Weights of a small GPT-style language model, trained from scratch on English Wikipedia.
Size: 12 layers, width 320, 5 heads of 64, MLP 1280 GELU, vocabulary 5343, 16.5M parameters.
Architecture: RMSNorm before each block, learned positions, no biases in attention or MLP, tied embeddings, capped logits.
Training: a variant of Adam for these matrices, 623M tokens.
MLP neurons of a small language model. Each row is named by its layer, matrix (up: input weights) and neuron, and shows model dimensions 0-191. Each number is 500 + 25 x the weight over its row's rms, rounded and kept within 0 to 999. Numbers have three digits each.
Before each neuron's rows, "fires in" lists the words (lower case) most often at its 100 highest values on Wikipedia text that the model never trained on.

fires in: "at", "following", "under"
L6.up282:523472504543509492466519465478517516494495467497498531511495483494520531511459484471500517443506504556482550487486493485476507544549497514464531515516514507492466504492475522506507479482559485471485497514471511522551540494544481520460519495544500481488522529494464487536512512516525530518505532483540498520504523441481513456518510492492535509460454465520495459513513489516536476523517509520512490504500576517532501507475466514536523485524503513481486517517501471495508479494469538465514487517500548471445520517518510544537531466480458513524516459570536538496507521520504471509

fires in: "a", "1"
L7.up863:527484497544521514464501486532526516482485497514470489498489487478488474477475498482548493514482510490440517518503531495485495495517505502471537499485482467549503511468524526524533513490491446477444461479482532530515503488460471548460535498510483478456512520528482514458545506524490486449516464554494526517559505503550506498496498521518515513508491503500462524498472522468569501488488487510529541532490522538509518543532509517467512514468475475542511498479512526503467471536521488472478535522514484501450514486492471518485537515522484472509519515494512502495522479479485515504

fires in: "the", "s", "a", "as", "former"
L9.up33:486482496513555504525549489512472511521494553501468436485476511498510527514509476482508486478492508494503545482516513529497495572497475509483470540521511480506509540465540529519536484529483492511469469457455468537504501462516522546475474481497513477465529482546418520500516514475522455476472478523493499481499491541547499516489548533473516513516487510521491551495500523489531503550486492507506503482494482532470518497510507488452503480508482508440474512482502506488492524500535480482427482505503506512517507518510509504496495511504488475486482539488542515523477470538490504465

fires in: "place", "medal", "based", "born", "up"
L6.up18:499522503536475507531465501475482475501528451521496491502494498506525481449536476507501526485505512476519478548500460472530487504496509528490509543514523527533490500479486517523498468532483492523493490524478535508499477494519478545531503509479522536494502519493510488477515468506539487495504487526506492531477538504493471537485517479504492522447545466472483524523524536470483533556513467512506494517497517521496491510501476498497497487501449462490478507532491501483483459479480474507496456496503524528495511505506518542504498552493532516505512471489475517486542504530478530463

fires in: "and", "uprising"
L7.up820:482522531505497517494542468486482514495503452499482527512519504468456518526538504508512534490534453524500487500515511474495485501539519496508460471505511505503469487475520505479451487530518510505482483487521468505485537502398463536515468515521533485481496518509501449473486523512515543472465548515509502512482504458558535523504490535533496531519522519535501528558501509483489476524524523549511525528499491542519474512445515512524519470498470506509509449532513480491509503481517470501514500517478523492490502464447513481507497468478416527474516460489509508489512516546514488485

fires in: "of", "for", "from", "in", "on", "portland"
L3.up792:507509439497520480520539500505558507499510483516497501520499497501509444497469508492487474524511515452454467523536522457511504548519520522463534478403513515513523512521499525488516499564486523480487529499499486512519489505459502494446476504532555477478479519541504493492538488531541521478495488451552514509505498482530487507528510511495488521489525484494508494500486525464514482532482473497545525490510454477523490448500477477497503519486476490535493524521485486500506516510491493513512502481474515522508532508473467518466505515534524460489498446509461506480488489516508535516

fires in: "and", "is", "as", "be", "it"
L9.up1020:512480530459477525536460471529458515508502487524478534513501500533513558511490508526503497499522502500519510480531517498515533524498501519505535516527498484532489519509502504481516491507485524456466491523459519515520506495502486530480521541480508519492469556495475475512515500504509536496461449494526457489483508489476565511508522445503543510472514527499451552468518509474494515488545482534459525520470539546495420479531505483524521482512518457477495497513457529529496432510511494518494508501504539513506492479533478486515495531479476535476503540481514483503467496546463502504

fires in: "on", "and", "from", "of", "to", "in"
L9.up131:487512495553468554480495510478473470498476501506515526544501460493536550490500530468491510478540476489480475459469500489489533526484491483492485481477479520512496486513514511505493465512506496517495418506459503501497537495507471527443494537486484479449478533533500494491548476542494476472533544541478489515509521454506512484515519511510518443466534475461497489524481545515474526527522484555509504487493532541503512522484500492513469451487529510490514555503477521485506461504494496460506556523474504514543521520533522530493503511510494508527508496508513486444482465493459510473

fires in: "a"
L8.up974:509463510512525508544486463494530539505492528470542479474461498512430504437488505508534494480502474524493520509531552506490506527515496493500468502476488526529539511504479523505526501452490465478469514508461518472520504489491492524480502489512530485446529559512513490502552542542483482531499473531504508518520499517545503551492492538444524506445472495467474517512460513460509527513487507510480540518460539559496514531503522478501491523496513458518530522526483499511532510482518459498540496482543504504509523507480514516488525522524511496481510473513528491515467481476466529496

fires in: "in", "on", "of"
L6.up1260:488500549497509489516536484467512535459468495517447517495489495496483527506478497490513515468545511538449529506470505485496488546562494508494491506426506501557487486541512522497506475507553472473494521521456504552504537525485512513503518554478526493464496488510514485484501527550523507487513495508509490506556498530494513502514503508482492502539439466521513481507515532525514508509534476501558541495506478472506487530529502521529517502479473499551498480538478556474531489468482515438507497483483509483508499520471509541498521543500519496516493487507524496463483493523484513474

fires in: "to", "a"
L9.up678:503511497517472520501518492451459496488492447527476483501478462475492466492525490434505486487485541505522519467502500505492513538535468519472525521474498474511525545525509470528472473514523500477434479480502511494511471492483481509489540517526521460466475481482462480512530490535490521458546523490530556510513520514498536479509521478485509497503524467497499554499521528519499524475481514539490512496532532506477505554548467477520510501479502500479511539484447498487518470519494494458455533475487520467497485527520547574561523497468513539510478478495531471472485521480475475473

fires in: "there", "it", "by", "has", "with", "density"
L3.up387:512492496490533504501488456443521521519510497487474477472476502512491471533475520500493508495527531514496516475470467498502505524512521505482526513499549470537535506462490527538487531495511478477485519554493500533502538532516456527510500510501540481481493503531472493530456542485511512496498532474531498511523495503500494476506511512461513517527510544462481538514478533480444477533508490505487500535471485463520469523527484529522514490477492488552497511522523495510471482534474511478492520457462511531505500509508524529510505465474449513537467466515475483466479471527495531477

fires in: "be", "is", "was", "being", "now", "not"
L8.up113:505508514507498485442524494511488515521515491552498518535518483483505532498484526512478518465496506512497473481440481501492527550500524536493538498481487500513534495544492498552488533533498519474471529543510533512479500507520481453448542470501480458459564500504477512483586490490544462517480516478497480525491533535496490478507451471501490510457498490488470513479501478461463564526528470516502564485519526559513514477506476505535480515450507504498509490496479510461503465515509510497510502515472516495503526498500501524478487502500474539478500482501476499450505515461493507511

fires in: "a", "al", "the"
L3.up200:490475509516476510556538494449495525472470491497511499543530505490509500479464467505475455511485498520527462482564509519556505501493507527493522551472470536550480504512513509474535522476511500508483485518510483512498514505492500535528473502537506446473516504487458486544499519543474509475514522493481504497554490521551463481488471472450524524515531520457491512486487511470502494506505498489520514472531500516509483517480502540524489508480469507506498478498529459483489480457524469541498502466537519502571510518473576525530490475485499501512510493552493479486527472519475504469

fires in: "which", "that", "it", "there"
L6.up85:496472484483494468488510476514516487514420466437518485532452493502507534504497495502502469490486537512473468501522524530516501525503524527476523490506478477500498490534526501512503502508521485459481541554503501523520501495510481509521477559480461504491477519540500519490477488533492491524511523549494450532502520518513471498517487482465495503471467521471493495482495463470491506481549506515490502512460513492498466514524489491538494537530499474549492520546537469479513491490477476470482559493493510487519531500504503554494515510519486515511494519506504515493502459473491502500

fires in: "1", "2", "0", "3", "4"
L6.up159:546488453515492499477500505485518497532507434492508542541474469441453480458500540568523467465528528515484484518518525521516492523496547566481460544530476534552472494531505519533491498490531492475463479551489523491514490541517519470498510506520489476512458533453477454485525502488533501528449481504477514501533532513527522473486518515462510500465482491517483480476454518439534520502522468501519546510479505536475466506528458497491510535489490480486509473478514529500510484476465490485518532463532529496547510503505511512514501508506524526485529525524479502494476476470484475497

fires in: "are", "been", "is", "did", "would", "was"
L3.up537:505514483488480498531506490485509519496419527503520514504494520491520497491461502562486494492547485477509435459569482531508554493523494517536500520470517538495502501500546475510570514491531492517474421510513501469499486494555526504491501500492455502481538477509491511466527502509493515501511474513513481508508482503515470438479467468519477511490514529520505498483477535481463527510464473523519544467547507539516502489503495530546479518501470450475496494530485494492509465512527515522498514484454520504540477494538525539522489494522482513499574492529494534506513468510504494471

fires in: "became", "be", "become", "a"
L6.up216:502499509505463529486492531500496530491444472487526517510487497454522518502475505515496500473490532517476492477484500524489522518479517487465484575497471498499487496481520493508521484500497458502453451536448502462508500522504485488464501515470433515394504538503497516514530518581536462455508512495483494517551488463523482444494471514535479452474494503473508468463469530483527505511501514547502504520461489526458482509469513463479496435466512487539481485506502524487512508486517468513517519528510510513508493534513517551487491481492531473503521458534501513461497461455507518492

fires in: "and", "addition", "also", "the"
L6.up198:516518474503501511488523501506504510487473495503499485533490484505488513495491527522444548494481490491445538502524521518537451516506516513521476497531487516490499479520526489563462526493516497490504482515510490510520473484552529522490489490562473522493533503532518513516539548498538513511500556551485460539508502503505508478493489501492459507479462475476479496509514521498500505472510522510524485532499526480468515529459506496498507533495491497510529499550467487476476526512507494471466509544532503478536537475436482487520512521538493464498551516501533504526506478516515493470

fires in: "was", "would", "worked", "could", "studied"
L7.up437:475491509495496520503555520499502522461485466503495503503519531455497534477461476546521510447516526505468464463481490499470477542490481501512515505454473521508536516537510560562505496522503539508482525543474475469514480481496509521440509488465463489438503503456494510490525521497517439505526522486508507532505486537517526494542458475500471498498493506483481514487505504489503540461487486522488518488531523513494523495501493519528505454456503497508510487536501507481509497497501485513536509516483523451565510498517522543481499490494500470486503507512475494463510468433455501489

fires in: "place", "medal", "athletes", "population", "athletics"
L3.up1229:500513517507534518535517468485511512498502524554480449486510514465499494495490493491559448517475545471556512503530475444538530509502549533507515522527500538511496518483536481507480474507502511511507528552472540487503467541524493523506458485531495513487529542499463441505475521463508509499532520472520498496516466515484579533489470491467465541516531565524495479471523489473486462454462465468509491456473485488510508458500505493490478496503508486468489477537526478492488500462481469512498504440503504455495548492476484473537469460500504500516504505504484475482486444494474509478

fires in: "who", "which", "that", "it", "they"
L8.up439:515463505490515502526513465519533503502436515465446496500466474480506505472522500483541509500448496519521466497485497544524479526505534513510500519523526528506487493519506499506467508466470518499471469580463483523547525531494458534483480482447462500475533526478512514526520546499493462491494516523470485536513488536516542524506464471478499508483534533536469517489527484447519496512481505521489528433475481501495519502545474469499497525501534488510480475502489510499491490486504496488515577458515509526475527485503539528519490525444512509470513495511489508507498497503458530497

fires in: "he", "they", "it", "she", "here", "be"
L3.up295:521469504497490542486494499527537549487496526498523469509479511472472540494473487562490498491483520515412452480517515490523495510490492497490486504482494529540555505566508521488512492468544474483469502521455550500553510497464500499470513499509472507475464545484523495493556560548502508457456508536530478511512502491542484485526516502497496509474518492506500499486508539482475531490471518482456521463512517468472525501457517472482482496465539485522502520490558521506479479476511488529439510487520466522482546483549472540494492481467508480506560504542502527467482522479484514489

fires in: "in", "has", "with"
L8.up906:464529499523489524479565503527479499507497517553501545482496500530464494513519527515478487496490478504476478517479460480478469539546533526499507513504477516507489493478507502489528495565489547484513511520493504517503463501486525487445489490481496488492477476454462489453500514500544480514479516490504477507510516526503523471462504470549493494477535465527496536508462454523510477466489484519491519456505479554514440470540503498521529479482492476501521500486451505478506478483522518515485576485488515474459465511553485524569500480510506515504502488497517513534531492516472515509

fires in: "to", "in"
L9.up1115:502508525501481472475537497536517522513502499519460539529498489485486524509513531549494529492538502528517505507500588540489536495505492515496524508517509515519590503524465519521505515501518533466462506549489519506535541494512502511491554483503515510478459511530494454509573515522558478527516494516547477490549506504504466461519461510486506507522528482512493474493520521479495513500488510533497516465526536501528499531510478468540500493523545499538521445480517520470480460524502501483483489511441518530489534510518468487514496494525521503482535521555495532511479530521503519463

fires in: "first", "second", "last", "density", "most"
L8.up551:518480470489536536525492464509467487502481496496472522497455494493516487469517506503508501511513512506494497490528442497480528500496509510467481579496507501496454501492485457482493551499508473525440486501504490507513478505488489534529511523485507496496560521573536472516475462526510492478507506506475498524465467536460513498485540535499470527484509508525501562471512535477540520537497440469458490479425479495434483500503494527462513538524532470476485464492506540497473514467501475486494478480503495478468492521531500492457493519473462499508501507489530496507492447536506475483

fires in: "an", "orca"
L9.up690:500512493490488502447511487461507533517487520490500468526495461513537532499500527499488554509501497465515510478504498496441535493503529523488503504483500536532504503500526527467524466434529504441511488499501477526528485485463532458493477499534527489473499532518511486475500533520489501533476553497518505470504468491504503513502502516515531512487544489462484515506487464481498482517504502525506500449463475531476469492460485483526512497480487475505536499507439470523503472471518504511490530497483501502477537476534477468461509525511508487485536428425515462513486481479492487474

fires in: "0", "2", "1", "6", "4", "3"
L3.up582:523497467523521494470455485480491482492452504493507485548501509515482480503466519485493548488544521481469479424483502498513495509519495549497545508479536466498476500484556529489518498519516482473479522499490537503534501479551456547503498511522495450461495509525462498499558512513500508490511490475490482518528476532514541511517525499488492526493542585492497542493494517470501502534495517501514535537450485549534478531519457501489547491468506509547482504519520494496496469525495512472503508509516510512496507483503516521497496476506502502527515484558502490535505474513482513469

fires in: "one", "it", "three", "five", "both", "two"
L6.up1091:523489495510470477455516478515487502493483497485437501530499491504472496477508502500463503485511521489492518482503490476507477549507511527503479559466452492555518482508505463516496424508497484503461531505515524521522494501490472551505510493522460502473508520532458468452524530507489486489481480493505521480530503526525488508516527518448491503482462541453453552430512532504514523481511478502534467477493525475464518496525482536494558500477513468469486500540493499493459518476523560516456514508540540540507503484517441499512502533471487490559533485502489479479489488484482503504

fires in: "it", "that", "what"
L3.up372:456487512498500538514489491544493509498481528473496478515484491531501489510486502515493450516514481484474526472527515483494515510502514505482492494468479505524502500546523497481517474492510503494456516494468484497525518516475515519487497517524490492453514538502479483473479578551452464464465480514535486473519527494515538494517487491493478501509539486492500517501564554447531549492507506470530589492470506496506463502495550480482508474504511509465480512488504504485498501488556504512467545489521498483513557460516440527493509541497514521477514523455516513513500510503477502518

fires in: "to", "would", "can", "may", "cannot", "could"
L3.up812:468528497497510557502533480484498466485425462478530496556468491494489479532494519554487488528496483519501481496538517546509504503507460536491465498503462502503523505494517484465483540508508554466448429532534447508468506468496491533502495497494485478461450538518472444518507467549497511502551548516522528457549505555503523484506500500504524512484478493498485517500468518485478563474509486534505519469525532502521462499515503487516469477500520487494515502533517490484502493493448527525529525490514474480498597513502513508509497545527510517511507507495492523524500476499470469465

fires in: "or", "orca"
L7.up279:497503509479480535528523501473527527517491490490534488539493469530468520493422496475473520519500519500467492500525495512516480510542484498469499498455461509516449506524534455481499451478509526448508522517530490503508485463504473533451463461498513501501542560499487523526490490512491534513531512513509496556494484509482494540524518467497467520490496481492501488492452499457515480523490515499483502521502498515504442479490485462501480475499477492466515522496480536502535502485565497486539534505494520511538508519498498503473515519542561483476517506505484513508486494488488503487

fires in: "there", "which", "people", "had"
L3.up773:524468494499486520472490480486536568514486466488506479524493507544512479525497495535511503481495532463515496481471497501479500516480504525475535502528529554519530511483524502483505531464528517479430491574497506532519529517522477499492520476464501534489521522521492443550463534507525480473513472514560510501543516535494505454486506495534473492490545523500496510478473489513479486506491488490481505468507505520502474495519454522502500508452515486539531506537508521499496474497475501459542567538510474508465509510501501541550480472459543493502498508519516529515523489463467494484

fires in: "was", "is"
L6.up1223:539476478485494503512493470492496493487460521517506521477476486524504487491475535544526491462480458546490497522460509486488467505548504503511491520498494499531541504478509499490529496530531552507485537560472513444493471491459521480492498495521520504472508478484501480457473485499487528511533549526528491546466555541491479538495501477496515494503551465443490520503484532492503550488487472559470511490526532537515519499466513463509479500488459473481532483514461514489487512478508531495485483494450494498530519488524456517489488528520504492527504467507470470442471522454525517522

fires in: "as", "a", "with"
L6.up984:469481469523513537479526452486521501513548531534469485468505480491483496470465511504481468455531497481488487473481503532497504525496506496514517536486463506530485508489514477525497561509482465468442468541521533480515532521475521489496516495554487491471522526498446513499573510481537536502452534497509513505511527483514531470472517445510500488503526532553488501503511540511506499516498474558471521489483477533520465528531504554515461471457474508464501528529512526497484491491489506509483490494485497517467487503528501494533528515506482514520521445539517508491498504520471481529

fires in: "one", "each", "medal", "reception", "both", "fluid"
L3.up351:512480492504482515487492498531468507464488508468472497456541498509512475460505486498502516515506547446461542536546504543483460514508489488457540504496464493546486504554521482535524514490510469497458495514465545562516497496524537584511474489540504489489483512517517495470489505541532494472547472533477527487483520497470508547522466495515505517489512508509475513487520580503501530523470507500534515477551524492500511517514522517467490469445506515492523524493514480489513500501532472509495529470517504477476451508550436491520494534512484500506505510475489449512499492518478512501

fires in: "and"
L8.up738:529533523519529505454509476439535524496499477480466521505474485449509496526472517478504509437504498494495541481513524503550521472527464540478532486508518491472454466468494507487519494490511443507502517533497525515513499522401442477471524512543489504485520508500462510523518505525504513490493508501487485497512475503506509530512460501482497511479490549511505491511493504502504506528483528529476524490476544498503507495489522514514533474457521513531538510504465494507464497512469515494501543507418535452459516507478495488500521482471528460514547468503526455510472477492499490497

fires in: "m", "kg", "win", "1986", "wtt", "p"
L9.up797:477542505512518524493528498505486515512510500483494507487460522513515477510490506507540473526481510504490498465474504500489478526492516542480503498506522501496449526509492476440440482463535469469509514494488498530522542488495461499489485476508535528475541521484494518513530504496546493529531510482517464576512497511484492512494487469499471506464504491554520500470502515500522473456523549503530517527493537494478504477457494477465511491513514513521530468532507523534498467522500451508483494499478500506501525506555542539523486509488530464528515504470529513501484456495484545430

fires in: "one", "world", "people", "it"
L3.up204:562475472516487521494505448508511486543487540487498459534524517484496512510483506472490500523524511478490492469559542507550524500501495525484515520506468476512496497563498484452493500487505533483508521507491513519526521532503499556510450520544510540487499512539468474485462522525520504462508515543448474492521464479540529521489523551476505543476478521503480495491514503479502524470493523469482537507485514521482470525468502478480503473491535460496469495498518454514521510507493476511468495473522526480532506465501465473491517474503476509534504483489496482506500442535457516520

fires in: "the", "most", "to", "a", "platinum"
L8.up731:474471514514498542530540480477497459492480455463483475486521476485445485455523515518505484492531470521480473492478493497501531499508480503529505550502467497439518513534550482480494454486529478520505431522474541507499470469505470482501551499473492484434486511452480493531532515469513503463511496477500550477516503500466536483492517505486479482531531471484492527476488514479502538516537473527494487484486483499472494483541473467488543480448465455482490509545492506512512502479501480468477531482546496486489516532495485500494487524453498466536504537545499450486457464472435545492

fires in: "would", "not", "were", "was", "will", "can"
L6.up335:467513508496495549500543484498456479481504498502508519519493540513515488514473498524494491460528500473500460474484469527500507554514514529510525503502520505506552489478518539494507490545517545508465491566457476509511517500511527486505516526523458463451505517482498502461524485551512495542483517503483521515520521557490523478513475446470508517503493472474481509473473507455483507512522486538524562462531543530461493519484472490524458501452511524492505502519557516488490493515523500535515515479503496514495513481546513496492513529516523502510499520500490493510517498483482515465

fires in: "to", "an"
L8.up368:516510490526540496482508514446491470493496489505499486553434494531504484516452489531549463495497468452510469478516525504486520488519476505474512507512517506529531516518477539517492519474520479434475503505500508484560495475487489510512539485503543519484473571485472492465514499535488491505542493529540491488543477524512524539504552497508507513494477503497480476487535442508544510534491486521502505488517503503482528487510502447516481505499517509481526517522488527478483466491476500454492540431496514495530484508476473488500536494554483520441529516538504469502458501466501501474

fires in: "0", "mf"
L7.up926:488461469515537499501499477459532489523516523512487507456485536477487496470497527476530476485479502537502464482528492503517451529487506527503466470490498482526496497557506504536512495495493548459468458507492518513474490516484495526515563511509475475482498502554478448483514535470519478488475525486527512444564504459494529455477487539502505516488507544489507540465454529503490516480517499518477498449478501509498506488512485484470499523446502473507520519497523516503528520534502502490489500529501476533500500493541514487510506530513500511565486470521483485454473533501489493474

fires in: "to", "may", "can", "could", "t"
L7.up391:467481519499487534534499501472502495489419455514482513481474491470527530545518475526507448533484509509488472514530540549502471495532465487511472526504514490465527540516547456520492506510527491503463505543525476501527511503497503541489480503526481466480475509493451505494491493528523497488537496502539526481498470499507518477512529504481524508506518493480500535479501486525464537475486526562483495504528514510524478478513486492499523488496465431499544488475502506488522475497519463526473512482484494517531541491496475510513479520525540505506489501497519518539476481528485483515

fires in: "a", "the"
L6.up330:514522500496524494505522492465512471487439520447491483493477505506451488510472498495527499508483497486503486486515519529499471521528514504507451505460476486513514497549507486487489517537528514501497467491482471487491538511524501515495509492506507493425542497554443521443546494488505475510536503537528527471499509524509531535431521466495521495470548503531485506499480501458537505505476515528517525482498495550546508495505482494495535484491530496486468525561491526489521509475526502494524516537487502506513489503501488547503493533518556516522516473487494415471539485458498492513

fires in: "of", "for", "during", "to"
L6.up262:487525461518487523463478483498516532511499445547490507533498458509478498502477466499494540492513528486479503523493516529496487542529495525462545462470474506510516505475500524492514506549521507461507529507443488514540544492505472469451495498491518437482495499470503491517523503526547523501531507507544479503551495488497512477540479503480470506509483491470476490487509526504525511555516507494498531483509539473533463523505503464480470505505528455543535509504465517499545474497501493470485471510490534510494484543511522532482513464524494476501493481547543522502461484513504503475

fires in: "the"
L6.up473:481522511482466477464479489497530449459489524445481496511493538497521512531498476496506505497466493547499489478555540500495459527526579502508459533457487507541505501544475514490505511525480510528477487530493503524456536493500473518506501485556521497483530515525507503500515485504503471492491537539498497536505469472516517536509508513490560522469475473510476517477480518538505508517554523508503490562510465527502483501473450504525504524501530528490522476534525522455522460492498448544502460466512474516555501486513476518541516509499520512508529526530489467532510507523476482493

fires in: "m", "kg", "win", "0", "2"
L9.up562:452517486514477502487501482514486462490490491538449523485493519507541495455496477504487481497541521473479483459487488504503467497545483472473489551497492491521454515517551475498479498539530489483457522513455527510504476514493477544508479491482506480488503527490523437514492527496548483524501533456489462516508475491512516527508495510458509534480498488462517487523501503440524493503479451480499523504498473479515474509472460468528498478500470563480474469499520516506549478484523484539501526484475531524529508482477487507503503533516545492519487460532501508519491485509502545442

fires in: "on", "place", "an"
L3.up956:503471491502501497537520483435505465512509530487503517524516539504495534505462497500517493543536511482474511484519500466463512534503490511517496518442435515476485495527570512470538452541551519473501500532501459517488563497515526535475492508531507486478495472529470496515524503504459452511496530510530481497512501539484558513487460478468504520508483528508517462490502460527522480488500496514510447464511510523485464482501480538548470453459501529479473505535497472492522504482472488525516540470497508442553504489468472542541505460529524520527502509481470506462497464461482503511

fires in: "which", "who"
L6.up1179:503456479506482517517500528513519526503481485519471506502528464471526472517498511486532505527529523488459478503488507531513480519482506528469540497495473477531487502536511471474550490464498489517477464547475518517466534529481444537504528515506480473473547537511457492526510553512550485476521499513533521505563500496502550474505486485518487489509500499448507470515512545465503530511517491499473530517490510498481473537548462481472482522431517491539475489465531469478509455505507512475510504538492490518452527491536496520502538505540528512497510526531504473515517483517456462460

fires in: "was", "is", "began", "in"
L6.up829:492494485497486517534513492468479540513477521537498510541458513505509468473464488502500468478512481565527501512495487516495494502536543522503506535457524512551488490485502539535471535464465475496451427527489453456486495522499471481460513496458472506464511494510498501509541487528534470487492499493540440514482528464527525478494519430515456519518494491494505516456469525464517493491479492485497514501518512522533487494504517522515549499478470474471522517494487522480475516471541505471543505484459498492510499503523518525492505479527507525514498472512497553455535523462474476484

fires in: "is", "was", "a", "american", "are"
L8.up630:504440498491499540519501418525494544466505515506526499466486486476519491487485505468550489512481484496516474480518463514504518531507523510477444476526497513530487536533491517496499473505512530507491517514475505475538500502480479488514519468525508514479524524488481470506481540511521466478483524515470483520525505522522554538467503496484540503481548472506495515478484541472586502532506509514487531469455514491473463489481515505495544485485534500507517533526466521533511528527503535496481505493526486473486492493543477517502525513507474471516505505497501509488527439483485513469

fires in: "for", "of", "at", "against"
L9.up1018:493481499537480488495505502501488488539497468527499516550495557522496472496465498534504490500519498526525475489484537547505507542508457500518493507505448515482476522514501531505493537480492503528479502475490513502539513509471504476490453506513558440478466484504499523528528487500502515505517536492504535505513504510532498507511542486472466488499495501463502502498508498548514505533518537535509477537542496499519514487486477506497535493492542515530508510476474487480497412500483536461470493524481538555457544492526488520499492508486473439534487496572486500519550533494485477497

fires in: "and", "to", "with", "for", "the", "on"
L9.up384:490503500521501510499507492458518508464492510485446472505481464490473474514469553518508523448507467546527507482509521479540507548466505541535502547510518506479487479498448462489519464491504488462472486497516503503503533520526466515538543529527525521461543545548476500496544565452505505515498489496535494530503461475519498535467468501545492467479524503524495500478487503515504486497504524520491512515533525495543546503494480507516495503548502464495497463501503518511508477521516438503477506487447508506513528500503503527530493461520480562508525460491500435510481489541473452488

fires in: "new", "the", "chinese", "s", "its", "professional"
L3.up1066:508477516527514532548531509479500529507431495524494556509503548527507502455454473543579530468504509522525542504493499471466508532508487505530470528492483530508487509495514507510517478468467496538462478498482511535523517493523486544519487482547504503472548509490471503525517464495462496514479545572511514513485536541485469493516489499487494496532510501508503527538491504524529526519499521523474488496522502492479471526496502514510540478510516482502488480504469520483477505476502447511447527502505475489479497502512491527502501501485517496537541507471484516516496469518474472462

fires in: "is", "are", "was", "a", "who"
L3.up311:516522525520471507500521491477488483505441515482496512495460504480536492487477497511496524508546502434502482478513505538533550538499484512480503532471490534539497505501512485494575490465520516546470536519476504537494504489453574523515502501519490527500532515535496490488477460529498474501503498511459495486510508515516468518485491486495476517485476493488508489503480555500490571559515482517455527471492530491497477530505530492516517495478501448482494485543501552498494508488466476473485502509463535483502470461534495504503503497436518502530530523449488513540522452476469494467

fires in: "and", "while", "instead", "to", "well"
L6.up9:498499496560497538471488488471472484535496511462477506502491475492508502485527539539485508457522448470477474469475479441498509539504518510501530477501486499511509505497526495470481525504463529495470509554463519514504523502506481521506481519484479530457512561513479460480504517550492503465518519484500481502514532548509495509464474520490473511487497507498484495499467496421475500497530457542505551473517530539463472493484517466525488520491533465481501506492509505498505478463508483447515519484516546483531519493513471503488483524534460502501469492513463466492494550539468514464

fires in: "on", "along", "that", "up"
L9.up7:507491494545529505458510497486533516518521496503513517517499516507554480503451498536498538499493508489494500453498511470497560532496513529494526514427441531511515460558503490507532513509501521497498505541467505460509491549521510532486542544502492456469530545530518470471532471516514455524510506482499470523510508466514516474485491469502478482475519479482499477493500499474525489515518482522513548493522540548504478491490493444519492515506513466491497474490491528461526487496484502505497529521438526480513530526523498522462491471569498506435513491530508521443523517456472556474

fires in: "to", "not", "could", "t", "cannot"
L7.up1074:479521538524468512486538481491505485503465457519493502546484537489483521515458493545506497484511485557507457496488511506478497482531504481518464478523515490474515489554516496503475522521497470457472503511502517514475511466513513536475517483522506465459510516494472495483526501524520522501509539489515507491498514563480520502520545498491500505532532489504507491488435512489453535508525493511533546443553509480506504501489474513534504502473497500553520532489503504466569509506510509478492505509467503484480547493540509550522487514524527519512517523536524495524486516507458495488